Weights of a small transformer language model.
Size: 12 layers, 3 heads of 64.
Architecture: LayerNorm before each block, biases, tied embeddings, capped logits.
Training: 179M tokens, 10944 steps.
MLP neurons of a small language model. Each row is named by its layer, matrix (up: input weights) and neuron, and shows model dimensions 64-159. Each number is 128 + 24 x the weight over its row's rms, rounded and kept within 0 to 255. Numbers have three digits each.
After each neuron's rows, "fires after" lists the tokens most often just before its 100 highest values on Wikipedia text that the model never trained on.

L4.up419:155176096148123119124192152176107157183126120111103128136099127135113099114136093122109120104139111109142127130139133160112154114159115116100138154157086057114093119156142142097128165117100124116133106157116191142111090120141125138066126098099117120171105137124112131097149122168168092146
fires after: " the", " t", "c", "he", " M", " to"

L5.up591:184143154127133152140135100159147141143114138174084121116174158115144110109133098171123117142124123130169098091088115129118164138113130152156141101125166152118109125138137128144137122103084156131091091163182112115156173109068148154116147116120159124122138082142149121108163126104123128142
fires after: "us", ",", "ic", "it", "ad", "at"

L4.up876:130149084131176113129126093154135138139113186169123139126088130132099119129129079097119102144150167123121094108098185137143113166123119133130127101109112156149123127118143117082091135110119172141140105148098133096147119104123106099186091181136120099096141113117134118122135152137141141116
fires after: "h", "k", "am", "n", "e", "an"

L4.up718:124076115172079139138124088144124118154121114127144087101106138101164149111157086116129144124155125084118115152149124146145140135128196168145124089158129131155133080150127084107166166093125120105101157159106113096110123123122115090125136081114122124121141127168111145105127123090137097084
fires after: " ", "-", "es", "e", " a"

L5.up689:156119103131108100071101132113138114159139174133151114113093133090114146097092133124144113127176145161100129120131083147083103091157104146093115110119118156118141140111119105167095126109113073109154104125137117177140129107109153149179153128136123126110117133140117110157125151131104170133
fires after: "n", "r", " an", "y", "g", "l"

L4.up597:148138166087074153139126124160115059070131162149150120102116156107151160142117103106128155117135099120151119108104123092113142183176146137135121145165127106144122095152081106137149152091066133124136102137150110147142155144112129122144163062117167138145147169120107122125104112095151113142
fires after: "e", " E", " d", " e", " re", " "

L4.up622:125099107133138112148113108125152107143124176112136122169102120174147101125101143104112130131094149081162108134138104126151136107136111058141152056140102114185155151128130111088153132117147135113140163135137158127160124125129119150124130105131144156159142080135105148177133102144139093166
fires after: "-", "S", "il", "al", " ", "igh"

L5.up82:096069101110124122115156168104146141122124164129135130115133126124109112072105127057110099175147103150168111119104153144155090133118180126103140184131106155117117178142093131118172110116144135110139106116098140093103116158113126143150123105112113107089158129150131124149165115156128121131
fires after: " ", "1", "9", "an", "ud"

L5.up118:163122126117118155173137144138110085106121120116149112130124123097135136092162107139084147128138137108083081115118136124151136112140133116076161144093160154148106158156117097169178141124151151081111163108132144118082154145133171119069141105104120098129109093125127141119131078139115133104
fires after: " B", " a", " b", " v", "b"

L5.up851:208117100149129043122127130142135130132116131137159129151130120131137127134143101129158090166110116120146160099114129116082155120132115103162183151125109145091088102171107116102134123145189154123147085121135074123098156122137107140116110156129161130137161167145100182178146097160115133138
fires after: " be", " was", " p", "ver", "om", "ec"

L5.up141:126096100108130142124104141120112137118140138072127095127090120152111099091061148150109212136110107127140120110150140122186168168156121101128103097107132125132095179135109148114128158102150130150140135117139163117143131119128118168141164153132148129102137124112113113122128115132094102118
fires after: "ac", "iv", "al", "s", " R", " r"

L5.up808:103091086139117108120159133139107135133145143128150134134133161129119111144128182107119144071111126094135088124145131123098150165122132149140119121115146155171113136124079140189107169121084136164134190174078086149113123113150174097148141112088127089120099125118087118125133179104154108130
fires after: " L", " E", " l", "a", "e", "l"

L3.up441:118113162094128140071085084107111146141135140150102091132126125170092106169116127159101122139146140101146121110180134145140141133109114121119099128127168134123094143149135151111128125166132100166133108157102140137123152144126144162090121107129157178139134104088111143108133131093133115145
fires after: "el", " the", "al", "m", "t", "il"

L5.up867:150119137116109090076127118150129123187118128126158134097117119136138140102160108158090091123133152103103113148096128183143129150134103152155134124112145116078089089146164105107145135123159165131161116141143099133158125155105132125109114160127145126106164139177151134124129137120132123138
fires after: " re", " al", " be", " an", "c", "om"

L7.up358:137151147108061131054129107135143092113128151104179134138184108132139137149140124113112127135136174125150112186107177093125100139132127138103120145105132156127129131133146146134075167139120100102082154098124096152151098108149139096109162110107111133121102133104103147129136069103116131131
fires after: "p", "our", "e", "v", "n", "ter"

L3.up68:094080107138138147107143111127110101146139124095126112120131101109134132100170122138116138144164113128133124104147082159111135079144181135116154115142113109146134093165114134143103160144096153124156132108142066089113165131137164095131101127153153137122165132131132171128121092162133101093
fires after: " pro", " in", "-", " \"", "/", " ("

L3.up531:138089115132130165150142147112094185123139151111122141111176150125128147145074154099118126132112114132098112099151114123159106114179118140126086143083104129135135121120082114079116102144119125165103128123134102101108090133160163178126067116081131122125165110089154093146116111102116131109
fires after: "0", "em", " |", "5", "ill", "2"

L3.up840:131110116109164119122149170080132118138122152125135125100116114155125105112092126113122103165127147205105082113146136122094128120100147080172143173108097140107125100123140096112165145136163162116120122137136135128120147118109129092111140119099132137123152136147108134187174125094125127109
fires after: "9", " f", "1", "8", " v", "6"

L4.up382:156118108092115113125108180162126149157179122120133157134160126161147124090137090169078088118110135119147139083146165121104154112103124135104186138098121133137095075117139111131117151107149118108123144137134152147135099139146115113099071145111154131136130121144144158151116082088157124149
fires after: " was", " s", " be", " a", " is", "u"

L2.up860:102158104078108154132120086095154133141122137085138112130127124101108138149147144106123125072129145101129106102144093143130131144114120158140147123154180115160138108108121122143115141104076097205128142130089113165146124126130111141140138113136105129115172122111102111134131132119129123118
fires after: " h", " H", "e", " l", "l", " r"

L7.up484:175136154118125109152151158122164182097094109127117141144115124136164119118099118121128108132142119079132169123124150120123142091122069116169110100117153147156113157135160146206106114183109050119122138132123115133167115169119123116127120134136117144092147157113122156161136056110145096145
fires after: "o", "m", "n", "u", "ou", "g"

L3.up526:094136138162133105145140118107095169179121095119125117139106094120117074145095098102097137126116128086148132144153129121151132096147153163126096174137106123114137138113150141146149175122153103192127118133113145176114100128104126134138136134172116090172146150173122101090149134163148120138
fires after: "l", "il", "0", "or", "8"

L7.up216:155109106127142142135108160117093133111081176162125109153119082178136165121139120143110130067123150070140120133146146108144192162118126139127139100139117104131124117145139122150165123184132133113146077145089173148102105118085128081107134144121194124152123102114155130133129128118136160140
fires after: "ol", "ab", "el", "b", "ar", "e"

L5.up769:125176137108129133113160138151125147172097154084128111122077113112118136122151084143148132113116131154141133125163128136112133127121150118133140095124103109107124112097118129114120122136103154117128100120148089130110115144107096117130141103158162137111127199145175095134141111126087146127
fires after: "t", " e", " to", " in"

L5.up136:113156090146114139120141112099110157123144090145123094177074087127130122110120135134152112137125140148166130142121067108128118034107108094117114184095144111138099128097111120162117181107147133178134139149112091118140153105131120165177107109149175129118135161128154140109119151154158121127
fires after: " c", " C", " the", "Y", "y"

L4.up101:112131122097110110109127132128119102152145171123168129153100100115153147123125060129148172125115092101140099092152124160097159136163165125113125104140118168177159114146142124149129162124109152149108110114102110088100110123121145124175174163164156109121173126167108156122147112132135104117
fires after: "-", "y", "/", "\\"

L3.up610:101140112101160162135115152134146146108154153136137129159121110142100098109140109138109117122147165121164123126070119124123144109116128137159139140125155129094114111144140142086146114127122159164118119138120106141083153109092148133126148122157145191102158125154097095139145102127165106121
fires after: " the", "al", "ian", "ist", "(", "ic"

L2.up634:097158081144086152147128090095122116101111101143133104105142144116145093148107132154091094144112098111101144115124095118127060130190094118140149105177115138124128129158159138090150111122148138113171104153107101106126120156178118139142114080108119110179108149127114159145093065129123098137
fires after: "0", "—", "1", " ", "2", "9"

L7.up623:114135119100077127106141118122112135142084104062168113169094073090145139171163141128138109159161155073131155139115141113090143137128108163148134085121139183160149128159144131169118175152130134121135136091148153148075147131092137138103109154117102121093136135122125116147115093115129117144
fires after: "p", "o", "m", " o", "g"

L3.up130:110109139141140096124086098143151128123112138074147140110112107134149147124172125106118153138134141160130126099149117142101161141142155084125119116149149150151094110129107136124124119146124161079140173148178150108113112141102115135158126125136139120120125095128124126120129110110135156130
fires after: " A", " e", " a", " an", " E", " U"

L3.up436:138074151125121151085122088153114149109146181115116155153130127159125092077118115130141110079115133145127109115095097136121121070140121130159141119085116117155120119124146144096140132066123144148133125154131126102096099110130133132176168119121112127143096108143157117129127123152145126096
fires after: " e", "r", "p", " P", " Ch", " c"

L7.up306:147125165125127103157096118124156133102101118141139142105150128141128119122070133097102113161141115151153127150081150127129135145167114127095126117126158151081152100124154183142148125138128133085148108089143124131126129145138120148174136168124143135104106079093142096160144128127105129153
fires after: "en", "an", "o", "ac", "er", "r"

L7.up558:128113089137152133119079091166099177105129149137135177154138129154130144148172189103150128122113139109104126122137093124135092153153110093124139098170147111117148144130168104141091151152142161131132135135132128188132130142104134128114123157138124136128119080127122093139147145118111158132
fires after: "\n", " al", "o", "l", "h", "om"

L7.up808:155117115142145107161093120098122110141152146183119123108103060149112133098090121139131130138120126125154128123143121148137152098106142109116137096174132087124138132137151129121148142160098116095155087129078137149155122131180131110144128152103151131094105129158106120141134178122122156168
fires after: "el", "al", "ol", "i", "an"

L7.up852:119114120125123103158139140141138155185119156137093096121143133093138147114104160153137153164146165137104126101146115121146128145085137102145140109127128131128119165135095109172153165118138121121131178102134155117105104119108138107143161166098133124137099101115133123147099105137120097144
fires after: "r", " l", "w", "h", "ri", "i"

L7.up754:133114128149151162119116122122119114152098072165107110090144152097103117076135124119126138169151162117139140127111130132131144111166158164129103136089089153089105156129158138144113134114124145128097100121182132108110151158109116141141140105093156142082131100075114104138128111098133140127
fires after: "d", "ad", "os", "it", "ed", "il"

L3.up378:120104120086094145108114148106127120104093080118159121075120168120120119113117160119136113138140092139111160097144109145140118095119161119151157158136140119108152116156125145093158129144122095148132166124101134098196144137112143120131141103136114155118189160100137144133144118125102099106
fires after: "c", " re", "m", "t", " p", " c"

L7.up79:163114116121140127112132103118169113100109123092118088134123131086147072131138131160077169086117120127139131095151142155137174126159154088120130183104128124100097063170097130154141139153138136144123096119126122150140162124176170146145143123150118134116143161105137120104098128074138166140
fires after: "ot", "t", " t", "ut", "p"

L3.up341:141088148141090138122131150109096128121156135100117117166141171122143151135127125121097101140167123118107128127153125100084164130120112135122168077107097150155121123135139105130090140115123083160118114104085151144136135127105136154129150115146118089113095172105160170141120122144109088151
fires after: " n", "'", " N", " to", "g", "or"

L7.up338:160142094152151153166086135108159131162141148099101103156115098141143145135128128144122119116107180117123094142127147129125137132084117132125135111130154138124140141149106152131141122101147142128124147134133137111130126104134128069095084142123146177148115141131123091166126130086142157133
fires after: "ed", "ad", "od", "ol", "im", "b"

L3.up156:132141122143138147120076152125100128120159146136136135148154117146116140096142157151152138102135128095102118126193132135088134139143155149126126154141078152142142153198097139182125161152073126139129097142135132116117091106103096124118134133156136116109148138136170145145086137091112122131
fires after: " N", " S", "at", "en", "h", "p"

L5.up870:079164090120154137124135131147132135151131123161110141143151127143070153119121123132131136117139112131088144143112136145118148126121120115141144118152163116113132156110126141096132162143109146130108155141115104158129113143109151168152151169178156144133136141117125084126154136085092147121
fires after: "\n"

L5.up800:145068095142096130143098144153151169130157150136093113146109148141112120107115181153134159066074109142148099138154116130062097169140145093141140114134120122127108157125088150173137172165134145134159141154156091103142159116139119102147115135132159158129151114107153157113106167112163127152
fires after: "h", " S", "ch", " s", "ep"

L4.up37:112140095139097118089124154118150121136097143169106126117133158100109129121114092107130100107152117120116120115114125133124115114180147188121134119142083175107123130112117175153114090096136157132163111132145092119134154146093125163121121148164144129116128145163090139160111098151089140154
fires after: "f", "p", "n", " pro", "d", "c"

L5.up314:120081114146141129151185107162147100115100133134104141133134149110138150123174124154097137139088109128142072100139160096103161179135162117131141128114161096138152108131137128115121162134142092091106146126098101124159143115155136120126145167116103174139157143121107124138125154107131124100
fires after: "g", "ist", "b", "ad", "d", "at"

L5.up883:161138132122117102074130101146101138122099125145124115155125123129138104061166118144093082111161156152120167139113122135133147084117159142093131111135118140110137143077113159098127087128125132158138132141142136144133157113097155082115100136130106178114110131144132188151140149161086168175
fires after: "p", "n", "l", " in", "oc", "c"

L4.up484:170127116120144121153120078123161108131069112092109160176155094097101147130125129121099123123087077098124117159089153108127145167139161102168140152153126142143143126132200143122147139142163134127069121106124112111130132119170124134116133134165088156173161122134142112129102119125163096117
fires after: ".", "ot", "b", "g", "ag", "od"

L4.up86:111134085140128109141141138125068144160127120124110121187086112149111139088199095148134098100120198110143148122129100107130130093129150128100137147124087099140107167132130146129135157144122128161179073112112138132113147079161127114147128118145123082136125115084114116135117149105133090153
fires after: " the", " The", " A", "y", " M", " H"

L4.up84:120145139137134147108113136132155141127124130135155156124102143129097130121099163133092080143173118128152085139109138142090131094142130130068138107110167134127126116153126124107128143103127134161054154149106126118125112131104164139149168119156115161110160167113147086166131137120158108119
fires after: "op", "al", "am", "ic", "m", "ay"

L5.up189:154153125135134108089127127159096142144113145128127097135101152138113097102116160132140093140123161127148162148124111162124132128161129109159146125097185150135118123132102109143110121133163081089122137132136135108124151146107135186164104094129151102129157125147097143131133141059151128126
fires after: " M", " m", "om", "r", "m"

L7.up634:124101124095127125140156140123096146106061077097104120104101134115139125127117136107085182111150157124153139129161067161139151168117141103122138056115143117131133141123135106146137174124147097146118143097143154133087127134092095115121142090152164155120166099118145167127131136103113099103
fires after: " to", "s", " t", "t", "ers", "al"

L3.up857:143103154185144118102137118151144116124138134126109130151138140113130142114109139149133135070129144077136105136135089136103118135133165104132189128176148118131132045106077124096134162126117134106132126127124108163134140109156150093144155112143127115126145127123114126128113091107116106101
fires after: " ", " P", "-", " \"", " T", " S"

L7.up534:092157091095131089149090142105151134079128106155103155087106133153163136131151117125146140163160092153180131120137118149124139160111161120166179132131106108136110143163132107159145150153095133149127076144113110146135150132145119149124166115158159164119110115128119065131097136134143072163
fires after: " the", " in", "n", " |", "ic"

L3.up106:124116169146151151098125144130102111153085164126141143140143059130126151105132089127138096137096100110122108091072129171098142122108160111119152118177100114134128157111133098124137107136133115153162106114146092102132168117200177115147164116137167160121185170136103141117085119088137098123
fires after: "-", " p", "/", " \"", " (", " P"

L4.up268:122126120119128123128141109127106112111142124082151110145164164145116177150109137117129136095165113048124098155128081117119113129120141103093135149106136082134149134151124153115107117141089123143149132111115085102136126154165141095164151123116148115115150160104112155153107097170126118179
fires after: " n", " b", "e", " J", " N"

L2.up66:113160143124130095118128120129132158181146145101150151128135118136105179107119120083116111104127126139133078162127134160152129089140136149170114137111128135083106110138113129116125133099099125132126116132136104138121123099129085144127094150111115139117132097127144130119150062130141125127
fires after: "0", "2", "1", "9", "7", "6"

L4.up90:143150149099154149172121134139105130136129178153133131142120155124105091076102105122109122056135152172119112157115149121128095121137124130121144144138095105139136136115139173138124067118078155106159121154113141125126125138124112149117119161155147159100132113091130137147148125107130150203
fires after: " in", "ter", " of", " to", "n"

L4.up878:131110148146188146155148119157148146097089085159087143179131123189106083124082153095117155119129123125155131133138110119141157156116101112101148157151099110141150128103135064121112135142118133154113134107136123136153091102102127126116111076141121125123142087117138122136096061156150135133
fires after: "il", "igh", " M", "l", " J"

L7.up494:130109119107120099118094098131138074154131105101158155126139171171114126183160175092088106129152120131137140143089176110131125133147102126124119128135115156136134142099166142130107112128147158115113139157173114149112164165117134147204148117126130128091118142099159114102117132109153089139
fires after: "o", "c", "i", "h", "ac", "in"

L7.up417:169152130138108119139124121105095128110123159104101109101157140139131128165100092128125129105121147150097112140113135106126120140122098138122122138115116127125108159136113127139132161128108139110075102158104122126101135109082171130150171153138116118141122146110095151128172110140083153148
fires after: "r", "m", "ch", "our", "ter", "p"

L2.up886:177156134114141126109097106124149163135126138133101111121122160157135119151141153117099104158118118079169158155132142152163122131122094157171089098152151117133114140145104105118154133137107149164128143114124120108153115158140150161069136141116175144150125133124096167154118106133145129141
fires after: "al", "el", "il", "ent", "ar"

L4.up547:109135114115173163134170127119107119153115126087108085165130141138133115150115085141114128073107089145072110101121125149138109138119149085088119125170132131114126189117135121177169174146161141109127141120099165141118184115121113103133114104156120107117136106103181122120137113129132159172
fires after: "b", "r", "l", " B"

L2.up58:152130135136087073134091107129145097153121155118086116113181111140105152096130168122097143184114120080120099111136151102117158123155126137147082129118110103148149135152126159126064143106116150129124131127100134112099127118135121124124185114121126140114141126132098145125091126158170113132
fires after: " ", " d", "w", "d", " W"

L3.up75:085135124117126094106112161122148091147165096118126163132168121170118130117098119133153141113110132162122128124167112151141102107120129125112132145081111104106127102122138115094089164131179117151115180072104146129140107162118158099114112125162121126179107105083133163147123119129103142120
fires after: " S", "en", " s", "t", "n"

L3.up26:132114120124123157151151122100130132084111126141127114138132165154120110138181110122110152089150137148103092109151129104139113140117133112125155092125109125140128116124123176119113097161179087138165099131142164133097148170113154140106129135119088119104122174093120139114121093160117065114
fires after: " n", " al", " d", " N", " ("

L4.up744:149163143110102150083105110153095110120120126139101141119119085143120109131104080129121137128182142108115141142093092096116137140136117128152160142112116121118137143163183150142135166089120143136090118123121099127136134171142128160146127098133121138159137192129116123144144133157092186105
fires after: "c", "o", "p", "m", "g", "or"

L3.up121:126158135115166157121111125118101119121126133132096160142124142118137146094134145121157124153130144136155115141190127120094110132148182117139146127125141175122119147138167144132127157142093163121115114174085135124135114107118124110103072082103139130140116106140109111108091121116091089111
fires after: " S", "u", " s", "S", "p"

L5.up311:150105115128160118138159128109150151115137112143170152146136118156131151124128117117139101060155113138127120125164118122103116151129160134151141106111093176138137129110162127158123135116096170140127165127123142084144110127125110097110135077165113121154158120130159159133130100129113128126
fires after: " N", "p", " n", "ov", "N", "e"

L4.up456:132162121119118125130101096136155131136139108153119111133157124121122122166062134096147083101112105163148131099102122106157149134140103137129163124115063117087137142144117166131092127105111104167139129151151106147138182095105128126154161114112119136159144118099111123136154065106105164145
fires after: "ter", "r", "t", "n", "on", "ew"

L4.up418:099126109130108132127172093136128197095145101127140155180139135148137117146138177129106108095141160114088115139107096185128106165132151154147123135152179150143107166139159103101142147141058138154142125106083107149152145141124162126146105136182145104152132093108108112126142128084127130113
fires after: "\n", " J", "o", " on", " H"

L7.up352:144131117106124129122089122132166120125126135110151146118142119115105136093126111137190144112141099092161136124148106130144148167125155136118110142150107166166115121136129133114107181097125158172153108133123068170142137135159089118102156105094132170123155113189113119167071148123100108131
fires after: " |", "en", " re", "e", "ic"

L7.up772:112129145114098160174121085110121091143163081116131104139190117115129116130102129103137128119151118106154143113149127143123108115171091150098142112167123100116166103108131111100134134102134149176117118123088094149177092138135127136141132115070152160151134119159105132127111133131172106153
fires after: " re", "e", " d", " n", "as", "n"

L4.up537:113113089106148128166138143189154148105164146167098088111098103148081109173103131082104144116103111119144141097108201133135154112131135135120102093103104135117156123113187109152128107147128184126100127125123103105121139133122153072116141145103169100165183129120155157120177148150114116085
fires after: "op", "k", "ch", "am", "h", "z"

L5.up839:185120084126170136139143126146122116123101091123113140136096112117125116143133150109135138153162135120142101137164123149091124118152155122117131148124090113126116125140156173179137088137145134134151151128116072086165160120116094148134105125092154164154138129143111144138103127173102112121
fires after: "ep", "p", "S", "ec", "ub"

L3.up77:136115118100153174152150135149112133094105085113161133139122113154138112167116173114146093086180147104132094149153197143135125101135126094144130129188106142133152133181129150140130117145136126098131169075170105100185139093131156098104162109122085150132129121132095133128146115112113094132
fires after: ".", "ec", " S", " al", "S", "3"

L7.up783:152108096099106145101124135098156114136093118156083059144152152136133109141121114160138181098106136137135149105121115129165155115155158128085152121158117135122107101111131147129154137127140190077170118082143179111144162139140134130113158124133134098106151157123090113143125093155130176113
fires after: "s", "es", "d", "od", "t", "p"

L7.up229:134174099099110128119116088151159112108136142110152137126122099140113100130126110094141122140159121084130123132132111137126149118160084164117112169087105144097130094173165148131141164124109117113111200090147129128138103148130077113124145120127095115135131090161075168111139061122072137178
fires after: "p", "er", "v", "le", "ist", "en"

L7.up445:115140079142102074116116119124128163120128102162147109136126135109142110103102136146102129131125116141121154130113135116116088095166128109137149172130132160121143154073146138179124105104134152100123122131127141127138115144121157160149162120094124101114160162124107144165112118122153181156
fires after: "or", "il", "n", "l"

L2.up298:119132110113125184131126154123142153145117130130145140094160132118121195118103110120085123144120093117111106145111110141118106127149156135132105121147115131124138137133111143093115100112172130147143101136120091128124137102161117160130110120112123085159127126139146167129114104087129097130
fires after: "0", "-", "2", "8", "3"

L7.up719:140113133161108170142116126176121089127126111079144141135102131111144159114111113158130079119149109090096148094140130157122139138133173110164146099139167114167112115138130152105129131073139127129128121122067080102162142162170103090114113123088137138128125129160122144151099137148146134136
fires after: "s", "—", "es", " ", "ub", "%"

L4.up870:149152131113078125092152123127115123124097104113087126118128119130099163132110151113128106146112084123109162127094141127138168118138147127136167145119109111102073158161150142110118132141159122128169117068119073106165126135144160102106162141158108160093160169124164135132136115152130166142
fires after: "p", "s", "c", "ec", "m", "v"

L3.up153:145097106092137128142083126178132142147180113152134135163134116105101133120081147149118115126139121181113164139198166121145127138163121138149146108089099138137085129148111131174150148100100153123152137136104089097125148161105125131105141156159137140091112113125155141084078108103117131107
fires after: " re", " R", "p", " s", " S", "R"

L5.up735:160156126157113136083128131182115092125148154138135113136111118092135129066130115154132133111140186074108103129152118081114135075088139127129087101121124077126131159101134134134147118083095119137118119118135169151140112111137132130173119117117087132134057097107139099163110138090165123110
fires after: " Ch", "h", " c", "o", " C"

L2.up527:136137091141097127114137099115123110111125153119140128154128106167146111134116121121097135151171094119160137114113170174143091093152140129143123128108148083154180138155154109094103113093127108103120117123125115145123120087102128103135096145126163163126178121123150123156095120163157154145
fires after: " o", "o", "e", "il", " ", " a"

L3.up589:149160120109102107107108144155135169156124123108140119110112105112073087129090125140135136146105076113121141116126072104155136125160121094129132121095101100155098117146125129124105123140105129116146099120155114117157111155124125129133113135132169151131155169116143107129117117114093139137
fires after: "h", "m", "c", "t", "p", "ac"

L3.up671:119120130113126109100114150141127113150135156122134151155143121115131096130101160092121145144133170155125131120122129122139147115086142093161125177165104100099123126171145112178096108137130099121116117154146165057131149089103125133124150190112163114136102110088119132143130119123170091155
fires after: " al", " con", " l", "ec", "r", " s"

L5.up86:114120096106105125127151134130092121131088152117103145117150153168124138145132116108140115138101154132149172142147140170177149106150114152130107127145182141118113139147146092118131132138119127101150124158114141114105095135090158136178116147148113136128145113114071119120145135144133133196
fires after: "r", "op", " A", "m", "er", "ou"

L4.up241:129146090118111082088129115112134151164080159139111113146145153116115078142148101175126119088116138147116161120137164125175112119136156143161139112103137093121135164112115114119123142141097144145159137147111124126090141061123130104155160129146117168132160125127124131130092110131174111130
fires after: " the", " l", " The", " a", "is", " w"

L3.up105:147155126129129084181088094128125088101161129115109121149152110139138133141108117147087149155135119106155096155132129113143115135144098112135130109139105092136161114133149132125143134138124105161151134115148101159088133123147108108151154132133112128125133135081123111146058084144174144134
fires after: "e", "le", "d"

L3.up674:152139090119124193131175085127148139119162158140110123131111129104140107113141104129105123093106097140185161107100128117157176082149105103134158163100082135143123109120131128148092132112127104153145128149110104147151140093152130115119187138144121119103181157118127082126091127143141129090
fires after: "ic", "ion", "ation", "or", "at", "in"

L5.up39:149113116138173149086152154149120157108115174172120142133138138165104141095108169110110145087151112151119147119154107134129161168152149100122161139134134126115131092140125100154095129132101146121141093102131132144180097155079154118108091098164105106068112103094184139151126134104126112147
fires after: " M", "or", " N", "ew", "an", "l"

L4.up724:136112137088107104094085145135136131145142156128129135140107135150151156115191136117113173153157152144093116091117085168132115124108137151125095094179141141150120107127107055085139103139092109140116174126157099127165128141096110147149146127125179112135099123108121115173141111127175138090
fires after: "ro", "o", " E", " U", " e"

L5.up28:100079139142126133147167191136119114112124115109137151113161147082113130116131126134100115133133159111111153142097101141112153128128113097097106144131142171102130140167124133138100134141094120114129146158093147123083180128139143142089121118154144177115145111144160092164126091157079101129
fires after: " the", " C", " of", " in", " a", " b"

L3.up155:126129109109097154147147098132131167109139154120075150110107158132099126102090114104080091121152136119137123118156164129136168096093063155142147174089096097135113106141114146164134099123121124163097090172104141127098121119116116109139101166137141114103102167133102142113165166129112134107
fires after: "op", "ab", "or", "ic", "ar", "g"

L2.up523:099135153139144124119139144118158115163163115128160127118140127127125113151109147127135105134157134094115117134169126215114088116113123071127157119094128141118116107153138126154102124155141102148106118122108115130126122114141169122160084115155136135148174111119123113128130103126124158122
fires after: " l", "s", " R", " s", " L", " S"

L3.up767:114165109128156108115134125132127125133117137152106144101126132149087090153119092125102111142147132139167113137118110156124114080158104100110137149136129122101108122152120103130123165121135107133177112098130138117121140168134182173152135160130180120074167130129130114153093136109140144132
fires after: "r", "m", " F", "ic", "en", " f"

L5.up706:139132102108126113225140105131101103113122131158114134051143111187130111143141105151084096112103120118129132130124158100128133147124142121112147129099126143141141127111141109156110178146148160102100159098131098154112144107155142122133141118122071127107139136144126124140126092136143154130
fires after: " f", " b", " B", "g", "B", "or"